Part of a small language model's weights: untied embeddings, a variant of Muon for these matrices.
MLP neurons of a small language model. Each row is named by its layer, matrix (gate and up: input weights) and neuron, and shows model dimensions 208-271. Each number is 200 + 30 x the weight over its row's rms, rounded and kept within 0 to 999. A neuron's up and down rows have the sign that makes its largest values positive.
After each neuron's rows, "fires on" lists the tokens most often at its 100 highest values on Wikipedia text that the model never trained on.

L2.gate1886,205,162,199,173,197,172,239,152,156,210,142,205,237,283,179,199,140,191,195,162,186,192,195,206,207,226,256,133,174,206,194,192,173,153,204,164,224,192,168,180,205,174,171,219,206,203,177,245,189,246,192,189,220,202,195,166,171,235,208,183,182,202,221,208
L2.up1886,175,209,232,138,196,190,222,140,172,221,152,209,225,263,203,205,181,167,218,142,203,195,196,177,190,207,261,134,162,170,170,196,191,145,136,222,216,188,148,175,232,189,181,191,184,181,205,269,211,174,187,176,242,219,223,166,213,179,202,251,183,192,225,148
fires on: " of", ":", "ol", "go", "ach"

L2.gate734,183,171,255,153,212,206,195,181,218,213,189,245,165,193,219,183,188,187,184,176,218,248,241,174,189,181,229,177,210,182,198,196,218,165,179,239,219,213,196,161,222,141,238,256,186,191,221,174,150,214,252,188,189,204,181,191,250,187,180,223,199,187,185,151
L2.up734,213,171,235,193,196,229,183,214,187,204,227,240,198,239,173,211,167,192,186,201,193,198,221,163,164,169,242,179,213,219,237,186,203,197,164,211,218,199,216,164,163,169,207,265,217,176,209,187,177,241,198,225,240,239,180,175,264,201,220,177,237,232,208,181
fires on: ".", "\"", "s", ")", "=", " those"

L7.gate900,229,143,185,169,212,166,236,157,185,208,196,238,216,176,252,253,169,276,244,239,237,194,212,159,217,169,235,187,195,218,152,196,166,225,148,207,180,184,190,204,237,209,255,180,113,160,224,196,158,186,272,245,195,163,191,212,232,217,205,218,198,210,209,206
L7.up900,192,151,176,221,143,188,205,210,210,177,228,243,224,264,171,221,234,179,211,220,233,200,221,208,201,189,218,127,208,169,191,178,143,150,158,175,223,143,216,230,164,223,212,205,207,213,215,199,165,206,203,211,182,185,168,248,229,208,175,228,228,212,263,225
fires on: "J", " j", ".", " J"

L2.gate973,253,222,156,223,233,203,201,189,216,197,200,202,195,226,194,162,172,219,171,172,227,223,211,213,219,271,219,187,176,195,177,222,228,240,246,231,187,257,226,170,165,186,252,209,220,267,232,174,231,185,232,178,237,191,185,173,233,179,196,239,220,186,221,185
L2.up973,235,206,182,203,225,148,201,177,182,145,240,171,212,208,189,151,157,205,192,248,217,222,189,217,159,242,189,168,160,187,163,243,158,191,220,206,152,200,216,172,150,242,262,181,197,248,257,197,259,191,236,188,198,158,205,203,216,161,170,240,242,184,199,205
fires on: " United", " Island", " University", " Species"

L2.gate1906,257,218,206,182,248,158,228,230,205,170,171,212,213,156,213,246,196,163,182,160,171,183,189,191,206,243,197,158,166,194,247,175,193,188,228,200,193,175,173,190,214,192,236,176,215,205,151,194,189,210,229,268,276,260,214,198,165,164,294,162,251,155,216,157
L2.up1906,168,233,201,189,196,167,170,162,211,143,215,253,207,207,223,206,216,208,217,227,216,185,219,201,212,263,190,147,171,121,242,224,150,243,207,259,220,253,173,146,181,228,227,172,157,156,178,202,278,228,211,229,223,191,211,179,187,178,217,221,152,230,200,183
fires on: "x", " x", "s", "ers", "sq", "ns"

L7.gate76,207,226,214,175,151,218,150,154,195,183,183,160,214,181,264,216,202,197,230,186,224,182,247,230,180,227,201,211,181,212,132,209,217,188,228,172,169,239,218,174,144,191,226,190,192,186,166,164,178,235,189,151,225,133,170,236,207,147,140,175,185,215,226,168
L7.up76,218,180,207,224,167,178,213,194,253,204,196,209,244,194,187,207,235,201,250,236,211,212,185,198,257,223,209,167,223,177,178,159,207,201,210,212,234,218,251,198,174,202,211,175,184,211,182,157,243,247,218,165,199,239,236,204,171,218,178,217,203,198,149,188
fires on: "B", " ", " b", " fl"

L2.gate634,173,218,174,213,185,221,274,219,147,158,181,201,172,171,159,197,209,177,208,208,150,226,216,170,153,215,185,210,170,191,205,204,154,187,127,188,144,226,211,227,171,165,201,163,177,217,218,197,194,164,239,216,232,210,189,201,231,229,255,204,211,155,208,203
L2.up634,189,182,219,193,164,181,236,188,163,184,225,201,193,225,157,240,188,193,230,158,167,174,187,227,181,224,159,206,141,162,199,153,161,252,179,229,213,161,197,219,208,197,176,150,160,215,183,207,138,221,201,220,225,191,202,249,249,242,197,238,184,131,203,182
fires on: " of", " for", "le", "wer", "to"

L2.gate2043,185,174,250,228,163,172,202,168,195,185,211,218,184,186,213,215,160,208,181,206,167,170,180,224,196,190,216,252,219,221,292,201,181,176,159,193,197,182,237,152,258,142,152,238,219,173,187,153,221,231,209,154,186,209,206,231,179,218,194,228,236,215,202,177
L2.up2043,208,212,200,231,187,204,197,170,196,164,202,221,206,178,169,236,142,130,213,178,227,227,189,183,224,174,234,238,201,223,194,211,167,170,154,159,254,215,214,184,309,132,177,225,224,157,223,145,214,206,206,167,145,238,201,191,218,242,186,196,243,182,216,208
fires on: "=", " father", " of", " life", " mother"

L2.gate1298,187,149,172,252,261,227,216,155,164,167,178,226,233,225,229,206,213,184,182,136,157,144,219,224,180,191,217,174,168,186,288,141,163,168,181,240,225,195,186,237,280,229,218,162,154,164,202,181,154,243,245,204,164,176,188,169,154,200,215,135,174,183,232,181
L2.up1298,204,229,206,171,170,194,192,216,165,141,224,144,201,196,184,204,214,183,162,168,116,169,231,214,200,159,188,208,146,227,198,191,146,148,154,162,232,184,186,204,177,156,171,169,172,208,173,211,200,249,189,178,151,191,182,216,163,248,219,229,227,169,207,220
fires on: "y", "ine", "il", "ile", "on", "ia"

L2.gate1741,221,197,208,220,175,153,210,186,193,191,174,243,194,201,167,188,257,227,216,198,213,198,215,186,240,175,188,183,177,181,181,187,139,170,209,187,238,228,146,158,225,228,217,190,145,195,227,230,184,184,223,192,180,200,177,168,212,186,234,148,215,247,224,266
L2.up1741,190,199,208,203,217,141,226,212,173,206,169,207,185,227,197,224,254,231,241,202,207,203,259,207,210,175,179,211,157,186,247,174,155,189,235,200,208,188,207,160,199,233,194,159,138,190,250,247,186,164,258,139,186,199,252,177,181,180,205,199,194,230,210,229
fires on: ".", "S", "Z"

L2.gate296,202,173,196,204,216,225,177,220,192,199,212,228,202,173,219,166,269,182,167,192,165,190,152,178,194,187,235,236,185,175,257,199,243,257,208,232,234,217,195,224,201,228,248,238,251,220,160,202,220,210,223,189,188,176,198,179,223,136,209,232,177,215,200,163
L2.up296,236,234,182,176,171,193,158,286,189,173,185,204,208,206,261,157,197,148,241,239,176,202,217,154,176,225,213,208,197,220,195,169,235,208,232,202,181,197,197,252,228,238,175,247,256,226,178,239,208,225,201,165,199,185,163,225,227,150,224,246,184,207,152,214
fires on: "os", "an", "as", "g", " Yang"

L2.gate984,215,177,197,233,238,220,245,220,206,199,134,193,231,189,268,136,163,177,237,174,163,191,146,199,179,178,193,207,242,220,156,224,251,206,204,178,179,227,229,175,212,197,212,166,212,221,187,196,224,238,224,221,199,205,208,263,213,197,195,165,185,155,159,211
L2.up984,235,183,213,212,171,260,209,222,242,205,161,227,204,186,224,166,157,194,221,187,176,174,177,188,217,167,222,219,248,245,200,201,227,208,194,211,169,212,178,203,179,194,223,187,185,242,187,179,216,248,186,194,162,175,175,226,162,240,185,130,185,123,179,254
fires on: " she", "fe", " She", " Fe", " he", " fe"

L2.gate1343,177,246,234,178,185,158,200,248,241,156,216,226,186,200,204,205,163,142,212,203,191,261,211,187,153,207,153,226,209,180,224,226,166,224,167,211,210,168,215,180,238,222,112,191,199,128,172,188,221,239,220,195,200,173,206,209,132,206,206,177,178,208,223,183
L2.up1343,209,225,216,214,197,203,219,208,243,230,167,201,175,203,163,206,215,188,205,238,231,191,151,227,234,208,209,214,130,211,211,158,186,212,225,211,237,199,176,251,224,222,154,188,193,235,171,185,156,167,235,203,126,179,202,247,158,146,158,207,224,195,227,215
fires on: "\n\n", " ("

L7.gate1645,181,284,176,225,223,202,189,137,161,205,214,272,167,159,240,183,166,211,199,207,239,226,228,166,206,245,182,204,246,238,189,232,172,140,206,202,207,180,140,162,196,160,171,204,185,191,197,238,191,242,184,195,173,165,228,161,194,165,216,154,192,196,172,205
L7.up1645,182,204,225,187,194,230,194,225,179,265,222,189,173,243,166,184,216,186,206,167,229,176,139,255,177,197,197,201,177,218,178,212,196,232,198,179,171,196,260,214,194,216,220,189,201,177,235,222,199,205,243,225,198,190,190,196,200,224,208,174,161,227,163,179
fires on: " |", "|"

L2.gate1404,253,185,221,209,234,220,242,186,237,212,202,227,186,222,210,185,281,199,193,211,188,190,209,191,217,236,170,214,165,231,186,206,215,208,210,228,191,211,168,237,169,162,167,232,229,194,168,196,174,178,179,239,204,238,195,203,194,191,169,236,220,210,190,206
L2.up1404,158,178,184,271,263,217,164,222,219,197,179,219,182,157,207,140,185,174,190,196,189,191,229,251,259,245,166,185,197,226,189,233,151,265,224,208,185,210,196,211,160,165,181,167,204,185,231,142,206,263,179,241,188,236,189,165,188,206,168,241,198,184,238,204
fires on: ".", "s", "t", "d", "ris"

L2.gate1449,107,171,191,144,229,183,199,151,264,156,170,210,179,151,231,170,158,194,233,223,196,232,188,154,193,165,161,199,233,198,222,168,217,190,173,231,205,220,190,210,199,194,246,187,209,181,198,202,200,167,200,205,192,164,144,236,223,220,170,209,220,227,229,185
L2.up1449,196,193,200,195,214,190,219,164,202,207,263,169,192,232,231,215,156,196,211,206,203,202,240,234,127,200,160,207,143,258,183,185,213,161,177,200,220,198,181,174,183,197,233,137,229,201,159,232,168,205,234,242,232,227,179,189,177,208,244,224,198,247,195,208
fires on: "s", "es"

L7.gate1984,176,229,181,103,172,127,207,209,177,175,198,203,164,137,192,212,199,154,206,235,238,173,200,119,161,176,143,137,213,237,168,165,230,202,157,222,176,186,186,207,140,182,210,203,221,156,187,280,190,206,235,141,220,179,159,153,163,245,200,189,159,169,154,203
L7.up1984,201,180,213,208,161,172,162,185,206,253,216,224,210,209,190,206,198,213,197,121,185,147,189,227,165,204,153,234,203,198,164,185,209,216,225,202,217,191,195,212,229,225,237,200,187,202,201,231,172,117,206,195,204,215,226,231,176,219,220,146,208,209,159,158
fires on: "'", "s", " established", " as", " of"

L2.gate1896,221,207,185,258,281,177,234,182,203,194,200,160,194,170,202,167,225,176,179,245,196,241,179,196,219,246,181,217,195,187,231,249,238,240,245,175,231,168,183,187,206,129,232,198,232,227,215,206,180,242,234,212,253,191,180,193,187,230,175,196,215,236,210,235
L2.up1896,156,255,154,255,261,189,229,179,212,177,226,206,199,205,219,252,222,191,194,160,224,216,187,207,217,236,232,198,199,216,221,210,219,195,210,166,208,198,176,158,239,189,123,263,176,165,218,207,258,200,207,182,224,219,148,135,220,217,214,246,211,190,193,202
fires on: ")", " that", "tra", " That", "st"

L7.gate640,193,184,180,218,205,217,185,192,164,191,206,207,145,208,247,178,229,192,197,184,187,173,265,181,219,162,180,194,195,215,192,156,211,171,200,215,203,202,212,165,210,257,171,173,240,213,188,196,248,257,160,190,166,189,222,205,186,187,179,167,184,158,186,208
L7.up640,230,243,200,285,158,229,213,148,232,222,238,191,200,203,216,212,248,189,209,218,282,153,138,227,172,242,234,215,225,148,213,172,183,246,192,185,162,216,222,226,207,154,218,177,174,173,204,186,226,162,157,213,217,201,193,160,222,243,215,241,202,220,241,185
fires on: " |", " 2", " 4", "2", " 6", " 1"

L2.gate1033,172,123,189,147,208,227,216,161,145,140,215,191,224,217,198,260,253,227,275,237,218,240,187,205,191,152,251,167,205,198,243,165,163,228,245,192,235,219,211,220,207,216,188,211,206,222,166,160,213,231,237,226,214,143,178,170,169,219,237,181,200,231,193,205
L2.up1033,216,191,179,136,177,247,179,149,150,145,185,166,257,255,207,203,222,195,256,228,159,170,168,165,208,150,249,154,206,208,192,186,219,200,173,201,187,143,157,205,226,234,204,197,179,221,238,155,232,194,174,142,213,230,147,211,186,192,221,200,187,174,241,184
fires on: " j", "J", " cr", " CS", " CD"

L7.gate616,137,152,209,232,201,238,202,163,271,223,208,132,254,156,182,130,197,157,221,182,300,233,256,250,241,200,239,196,202,196,226,241,197,206,225,204,149,198,213,241,208,243,204,226,244,217,198,178,226,241,200,169,268,191,181,263,207,204,191,161,211,208,203,201
L7.up616,170,149,211,209,272,202,174,204,190,205,170,238,209,215,190,155,225,227,204,182,191,175,190,195,177,193,217,217,192,173,220,167,164,193,165,210,123,144,198,225,243,184,206,245,187,217,203,163,250,192,182,212,211,262,194,243,153,163,237,164,189,215,225,198
fires on: " is", " was", " in", " been", "ly", " are"

L2.gate55,158,297,196,218,247,232,227,254,210,204,215,199,190,192,174,143,195,162,181,157,200,214,217,216,189,214,209,199,187,232,203,209,136,173,188,212,172,161,215,167,237,291,184,219,183,242,250,187,174,220,232,231,217,223,135,214,185,167,231,232,189,169,252,290
L2.up55,141,224,176,208,235,184,270,192,195,184,127,169,220,177,224,197,212,173,163,188,208,169,170,183,208,186,165,175,231,132,202,204,205,174,198,202,214,191,213,202,177,231,214,198,212,258,191,193,218,200,191,206,197,229,191,152,204,210,243,232,209,248,205,255
fires on: " |", "|", ";", " while"

L7.gate1543,220,227,231,171,198,213,203,134,253,245,210,175,192,161,185,166,226,204,235,183,192,162,156,147,182,225,174,192,215,199,175,238,300,223,165,170,246,164,205,184,256,244,197,202,213,206,183,184,174,241,238,233,207,236,230,234,239,239,180,129,210,162,216,184
L7.up1543,220,203,179,178,225,158,261,196,219,231,188,177,262,188,220,177,267,123,155,209,220,222,137,182,181,224,191,259,185,166,157,165,229,189,249,160,218,262,182,151,193,163,190,190,161,247,213,206,193,244,196,229,201,225,182,265,153,157,213,216,193,158,160,213
fires on: " Di", " We", " we", " so"

L2.gate621,182,188,196,211,204,181,200,187,163,222,157,181,215,228,223,276,219,176,205,225,192,173,200,168,223,246,200,211,176,243,172,189,156,218,241,147,231,231,233,235,181,222,197,183,155,215,148,228,234,214,212,228,226,253,176,151,160,200,194,196,189,191,229,194
L2.up621,171,206,199,206,225,155,172,172,163,236,183,204,214,214,246,248,213,158,182,185,160,173,192,163,172,164,219,247,222,240,167,214,195,209,195,149,253,197,173,213,225,217,208,213,219,197,160,175,210,202,221,265,241,236,191,196,176,155,187,230,212,179,225,189
fires on: " of", "|"

L2.gate173,161,228,199,209,208,202,200,244,220,205,194,240,195,239,209,214,248,137,233,206,184,233,229,206,203,250,245,183,218,183,219,188,181,212,189,218,233,243,201,227,249,170,226,191,197,206,252,229,150,195,222,193,167,205,140,177,165,248,239,181,161,231,193,195
L2.up173,216,246,199,182,201,187,191,251,211,233,169,230,178,170,208,167,220,179,232,221,218,186,209,214,217,223,238,165,176,237,168,176,145,195,199,195,229,235,149,205,268,196,201,184,198,170,204,251,253,193,222,196,152,156,240,201,210,177,200,241,242,209,241,149
fires on: " in", "\n\n", " of", " for", ")", " Center"

L2.gate354,212,159,182,162,225,184,252,161,158,202,171,133,171,191,210,215,154,182,212,215,153,193,210,235,204,213,184,179,187,184,169,225,193,204,190,209,152,235,150,227,158,224,204,209,250,206,196,203,281,201,179,201,172,190,202,189,242,215,190,192,210,147,254,175
L2.up354,229,180,142,179,243,214,192,159,214,227,131,168,180,186,254,178,175,195,199,215,185,221,187,219,211,207,244,163,237,125,162,177,224,190,186,216,222,189,172,265,156,224,189,202,213,281,179,203,240,211,151,175,213,142,172,219,206,257,207,221,177,201,199,218
fires on: " Fe", " Amb", " Mel", " fe", " Fel", " emb"

L7.gate196,217,172,229,186,193,152,206,188,172,231,199,190,174,179,190,163,149,259,240,152,192,219,220,161,207,238,251,188,210,214,188,216,181,182,215,211,194,226,162,180,188,157,247,161,177,207,175,144,158,236,171,171,173,175,192,213,201,226,193,194,222,202,243,146
L7.up196,135,212,203,194,162,198,174,211,220,136,219,225,198,198,261,235,201,216,194,219,207,211,201,202,303,176,196,185,223,200,181,302,216,187,191,286,239,166,201,226,205,230,281,206,190,213,191,221,180,180,197,185,222,182,179,190,184,196,258,212,231,160,203,209
fires on: " the"

L2.gate1031,199,271,231,201,197,182,215,233,171,178,211,182,195,254,247,190,235,231,187,217,219,220,209,211,174,260,233,256,206,206,220,238,164,213,172,184,175,178,226,169,252,169,166,196,198,170,176,176,231,237,194,217,158,250,236,212,207,225,224,205,199,221,173,161
L2.up1031,202,184,150,271,203,170,167,217,148,165,147,203,166,234,230,235,193,184,171,220,235,234,268,143,203,214,193,171,177,218,196,179,210,196,211,211,192,199,259,138,267,151,173,209,238,215,205,200,204,260,195,245,207,213,168,189,164,239,169,205,201,146,202,193
fires on: "="

L7.gate1009,232,159,227,183,185,211,200,153,184,200,175,118,187,229,203,177,222,220,189,155,173,214,245,202,153,181,186,185,213,195,211,158,153,207,196,200,204,171,192,165,161,231,260,207,228,182,225,193,172,182,179,223,194,237,222,240,254,224,171,176,202,229,177,166
L7.up1009,204,172,204,226,201,235,182,225,211,191,188,161,189,233,226,122,140,214,191,225,242,257,176,210,243,221,209,142,284,213,158,236,222,192,206,204,203,227,131,195,212,210,226,229,211,217,267,242,144,214,156,221,159,223,216,220,239,179,254,218,196,211,191,182
fires on: " Al", " El", " al", " el"

L2.gate632,178,246,152,218,222,254,228,226,217,168,209,160,219,200,207,166,156,240,181,229,164,172,174,199,247,177,217,190,252,234,185,173,216,174,236,161,241,245,234,207,217,197,184,165,153,226,169,224,185,183,198,236,238,172,202,150,206,161,226,150,230,190,247,214
L2.up632,204,133,197,124,210,183,166,185,186,219,228,253,235,204,160,169,250,139,211,175,158,164,148,171,168,186,192,197,192,203,178,193,197,189,169,148,244,224,201,233,210,157,213,217,240,198,186,189,166,227,153,173,213,184,208,190,178,163,216,204,219,235,199,225
fires on: " based", "ed", " of", "d", "y", "s"

L2.gate1873,204,143,234,200,205,223,194,225,206,190,183,232,183,186,194,206,218,177,132,234,192,228,193,183,129,249,191,161,209,204,151,174,230,228,182,210,195,177,169,180,233,195,248,201,217,214,280,183,185,259,255,215,222,231,207,244,207,183,198,159,200,209,199,193
L2.up1873,116,150,222,219,223,207,200,219,181,183,245,187,186,192,231,208,222,201,133,234,219,209,204,221,182,242,189,164,198,187,188,183,201,196,151,209,196,152,207,154,225,177,262,207,210,229,251,190,181,226,250,208,195,278,233,203,183,226,205,184,227,209,201,194
fires on: " State", " Country", " Home", "land", " Land"

L7.gate56,193,222,191,166,201,252,270,175,223,208,190,251,198,220,186,188,173,169,181,195,222,195,221,204,261,160,185,159,237,241,190,182,184,195,267,164,236,174,191,171,236,224,222,223,185,161,257,214,170,192,179,194,160,149,185,254,212,237,186,181,254,193,229,239
L7.up56,180,152,205,199,194,172,188,178,170,228,194,205,188,216,283,216,187,235,161,196,179,176,197,222,153,217,165,210,206,239,182,198,143,155,202,180,245,240,224,177,208,166,180,183,250,135,189,172,186,149,200,222,177,221,213,238,216,197,203,201,194,217,200,152
fires on: " the", " his", "s", " its"

L2.gate644,156,217,165,227,189,155,180,193,183,191,170,207,213,171,239,191,207,207,175,218,210,238,204,191,271,156,185,247,160,168,244,197,220,185,229,174,158,185,169,177,176,244,203,164,231,166,176,222,213,155,214,199,178,200,196,193,202,187,142,243,162,201,207,183
L2.up644,174,205,195,199,236,190,218,220,269,232,186,248,160,229,216,206,199,210,166,176,189,146,185,236,248,205,209,253,237,182,214,228,208,211,195,117,230,202,216,211,213,237,158,199,174,221,227,143,182,199,189,210,227,165,232,179,238,229,210,179,207,254,193,217
fires on: " or", "ing", " a", "ly"

L7.gate856,218,187,208,134,220,216,205,220,204,227,180,175,151,220,176,179,194,223,255,177,203,239,211,214,127,221,203,181,156,177,208,173,200,197,208,227,178,215,108,237,226,181,215,188,231,191,195,192,236,261,213,245,241,140,142,158,200,182,274,212,220,212,186,201
L7.up856,214,200,197,191,245,177,193,203,198,192,200,211,229,223,234,193,169,253,239,198,188,220,162,183,250,200,222,207,205,218,227,260,167,198,253,208,220,220,160,216,228,190,258,187,244,150,149,246,223,201,189,145,189,215,189,202,201,217,166,214,170,186,200,173
fires on: "s", "ers", " They"

L7.gate562,229,202,172,222,226,206,211,231,147,156,230,176,200,222,252,180,215,203,195,179,249,145,230,182,154,219,179,230,179,185,248,163,209,222,184,229,162,122,172,233,199,166,193,203,210,213,176,183,178,229,223,211,175,185,159,197,240,205,198,204,232,183,219,162
L7.up562,256,219,183,194,189,113,201,242,198,198,188,198,225,224,208,195,160,171,234,167,202,199,191,208,172,228,245,205,258,186,188,171,177,204,183,170,147,132,262,197,204,183,196,204,177,230,214,180,219,195,182,175,173,171,196,179,254,210,202,188,231,199,203,162
fires on: " on", " the", " one", "."

L7.gate636,161,200,183,171,197,182,191,166,154,223,215,212,233,207,221,226,174,201,199,179,191,160,206,229,164,224,202,161,192,205,214,259,203,213,175,237,162,218,174,205,189,232,171,243,215,239,204,102,203,239,174,186,149,217,233,178,274,219,181,253,212,195,239,195
L7.up636,199,225,207,180,233,195,216,176,149,203,224,155,234,247,246,225,200,170,232,192,213,220,185,172,254,210,193,214,216,190,269,148,196,186,222,221,196,255,173,199,197,200,169,167,144,212,215,162,224,200,221,169,168,193,210,219,215,154,200,196,189,233,215,207
fires on: "R", " R", "bl", "N"

L2.gate1668,243,213,182,236,264,217,194,232,203,230,156,199,219,182,239,189,220,206,186,200,140,249,203,220,163,178,323,159,203,185,255,188,253,153,248,240,220,187,225,192,242,187,181,198,193,202,234,164,232,174,209,244,198,236,146,253,191,176,231,249,188,189,145,172
L2.up1668,230,168,229,198,198,151,121,249,216,175,174,292,197,263,233,220,210,206,163,204,177,262,159,230,211,211,221,187,192,257,148,286,155,211,171,192,195,235,187,181,179,259,187,194,210,179,173,181,196,169,191,135,152,194,227,225,191,175,225,207,189,199,203,237
fires on: " War", "s", "ma", "as", ":", "c"

L7.gate630,259,213,214,192,211,197,200,181,174,203,227,219,196,185,171,193,210,200,211,210,185,192,221,192,179,170,182,177,255,180,276,204,196,193,193,166,201,221,155,209,163,220,221,176,205,251,195,117,201,159,238,190,234,253,217,211,217,196,209,163,257,234,241,240
L7.up630,140,204,151,222,155,206,184,184,216,232,213,163,181,249,199,213,168,196,212,151,183,217,200,212,193,218,204,186,224,237,153,184,213,180,206,186,178,171,229,167,226,227,242,200,159,197,205,217,209,282,216,215,200,263,210,211,242,179,214,211,251,245,191,207
fires on: " Al", " al", " un", "Al"

L2.gate575,209,258,183,214,194,235,260,199,195,215,216,242,197,188,217,136,211,200,200,181,211,222,206,269,214,290,197,164,189,153,236,154,183,151,204,217,271,192,217,203,235,201,230,223,181,214,201,146,195,175,225,199,227,128,213,163,201,164,226,195,224,189,235,173
L2.up575,190,202,195,232,184,210,247,165,174,198,190,283,248,207,229,171,189,246,178,182,246,243,184,213,189,230,223,230,215,165,236,175,199,231,210,244,237,179,213,201,227,254,222,224,160,170,214,139,133,228,223,189,204,165,209,183,168,127,186,221,187,136,210,171
fires on: "y", "t", "et", "at", "ip", "p"

L2.gate1254,174,189,189,184,204,220,198,198,155,263,243,183,198,244,192,241,206,146,208,214,217,175,194,193,206,180,227,183,218,249,186,244,189,199,241,185,218,201,224,177,133,209,230,218,134,194,185,204,207,254,239,208,201,200,166,195,208,273,233,181,221,242,157,206
L2.up1254,164,216,174,162,267,190,228,213,199,190,244,198,167,164,212,218,216,163,250,199,226,231,197,157,213,227,185,213,283,198,232,201,159,129,229,189,245,177,243,244,219,220,198,207,199,199,171,202,161,166,217,195,238,174,196,186,179,198,171,192,164,198,203,149
fires on: " of", "ub", " ap", " Ab", " pos", "augh"

L2.gate1477,244,201,213,252,191,224,183,225,185,189,203,244,206,178,185,197,215,211,171,219,170,201,169,194,168,210,172,197,175,225,214,208,213,196,196,198,209,209,235,169,191,187,192,230,226,205,163,162,156,190,154,230,154,254,200,164,191,229,157,187,181,214,153,179
L2.up1477,237,187,184,224,174,209,198,225,236,174,159,206,179,146,157,223,198,214,185,234,202,156,214,190,170,207,214,171,204,221,184,195,180,199,218,151,212,227,218,174,226,194,223,214,194,185,179,147,165,243,167,255,214,172,169,175,214,189,174,203,157,176,178,258
fires on: ".", "ug", "p", "ot", "et", "t"

L2.gate242,188,252,192,236,254,245,234,191,211,199,159,169,232,197,190,204,186,168,208,230,250,207,217,197,177,194,210,205,224,167,248,205,185,216,173,192,198,276,200,186,211,222,267,188,210,228,266,148,217,206,172,184,241,216,188,234,171,213,159,240,176,248,264,220
L2.up242,186,223,233,195,211,258,208,243,184,196,203,217,243,226,160,169,211,197,256,152,233,156,205,174,219,268,208,157,220,230,202,186,137,205,233,248,188,247,222,198,213,204,172,247,197,145,205,179,208,216,208,213,235,166,206,194,123,206,213,246,197,203,200,196
fires on: " are", "t", " prot", "sh", "ph", " is"

L7.gate68,205,194,208,228,192,238,222,209,214,153,171,211,122,198,197,201,226,181,216,203,206,245,199,204,244,179,204,200,200,209,169,194,176,162,198,183,187,186,247,173,219,251,192,168,217,196,244,220,198,180,189,265,160,173,167,151,149,225,212,291,154,161,205,162
L7.up68,125,246,222,162,186,226,223,179,240,169,150,147,188,236,194,176,223,208,192,225,246,183,207,198,198,212,235,173,256,208,163,260,135,244,149,181,221,191,212,229,246,181,199,233,241,252,192,219,213,196,183,228,230,194,204,261,177,198,261,151,222,213,226,197
fires on: " was", ";", " |", " been", " while"

L7.gate1932,226,169,163,194,216,193,229,209,122,190,214,209,234,206,228,258,211,264,195,236,198,200,232,225,175,174,168,196,220,156,180,190,190,205,211,173,237,191,170,176,144,276,161,189,196,212,242,234,207,255,185,153,227,181,178,227,168,254,180,141,195,201,208,184
L7.up1932,202,205,134,228,237,198,196,245,137,177,236,274,199,245,196,217,205,225,254,184,269,181,200,178,177,201,206,243,175,167,224,187,240,221,198,151,236,196,222,165,177,187,110,152,129,180,214,195,200,121,158,172,204,195,205,196,223,195,218,228,179,202,222,194
fires on: ".", ",", "–"

L7.gate89,163,235,218,211,266,147,157,202,204,190,186,172,148,193,207,229,144,240,200,138,201,137,148,232,188,199,219,224,238,175,207,202,204,185,248,189,194,239,179,162,186,234,224,202,219,221,153,232,237,205,182,275,220,202,192,196,178,201,199,209,181,164,242,229
L7.up89,176,192,220,191,193,177,177,208,255,197,216,199,199,203,201,217,182,221,204,182,141,168,183,220,202,229,205,211,243,217,178,225,195,185,147,261,178,176,214,192,210,171,252,161,159,260,219,215,153,165,202,243,209,165,240,199,222,182,215,175,181,214,162,237
fires on: " the", " central", " entire"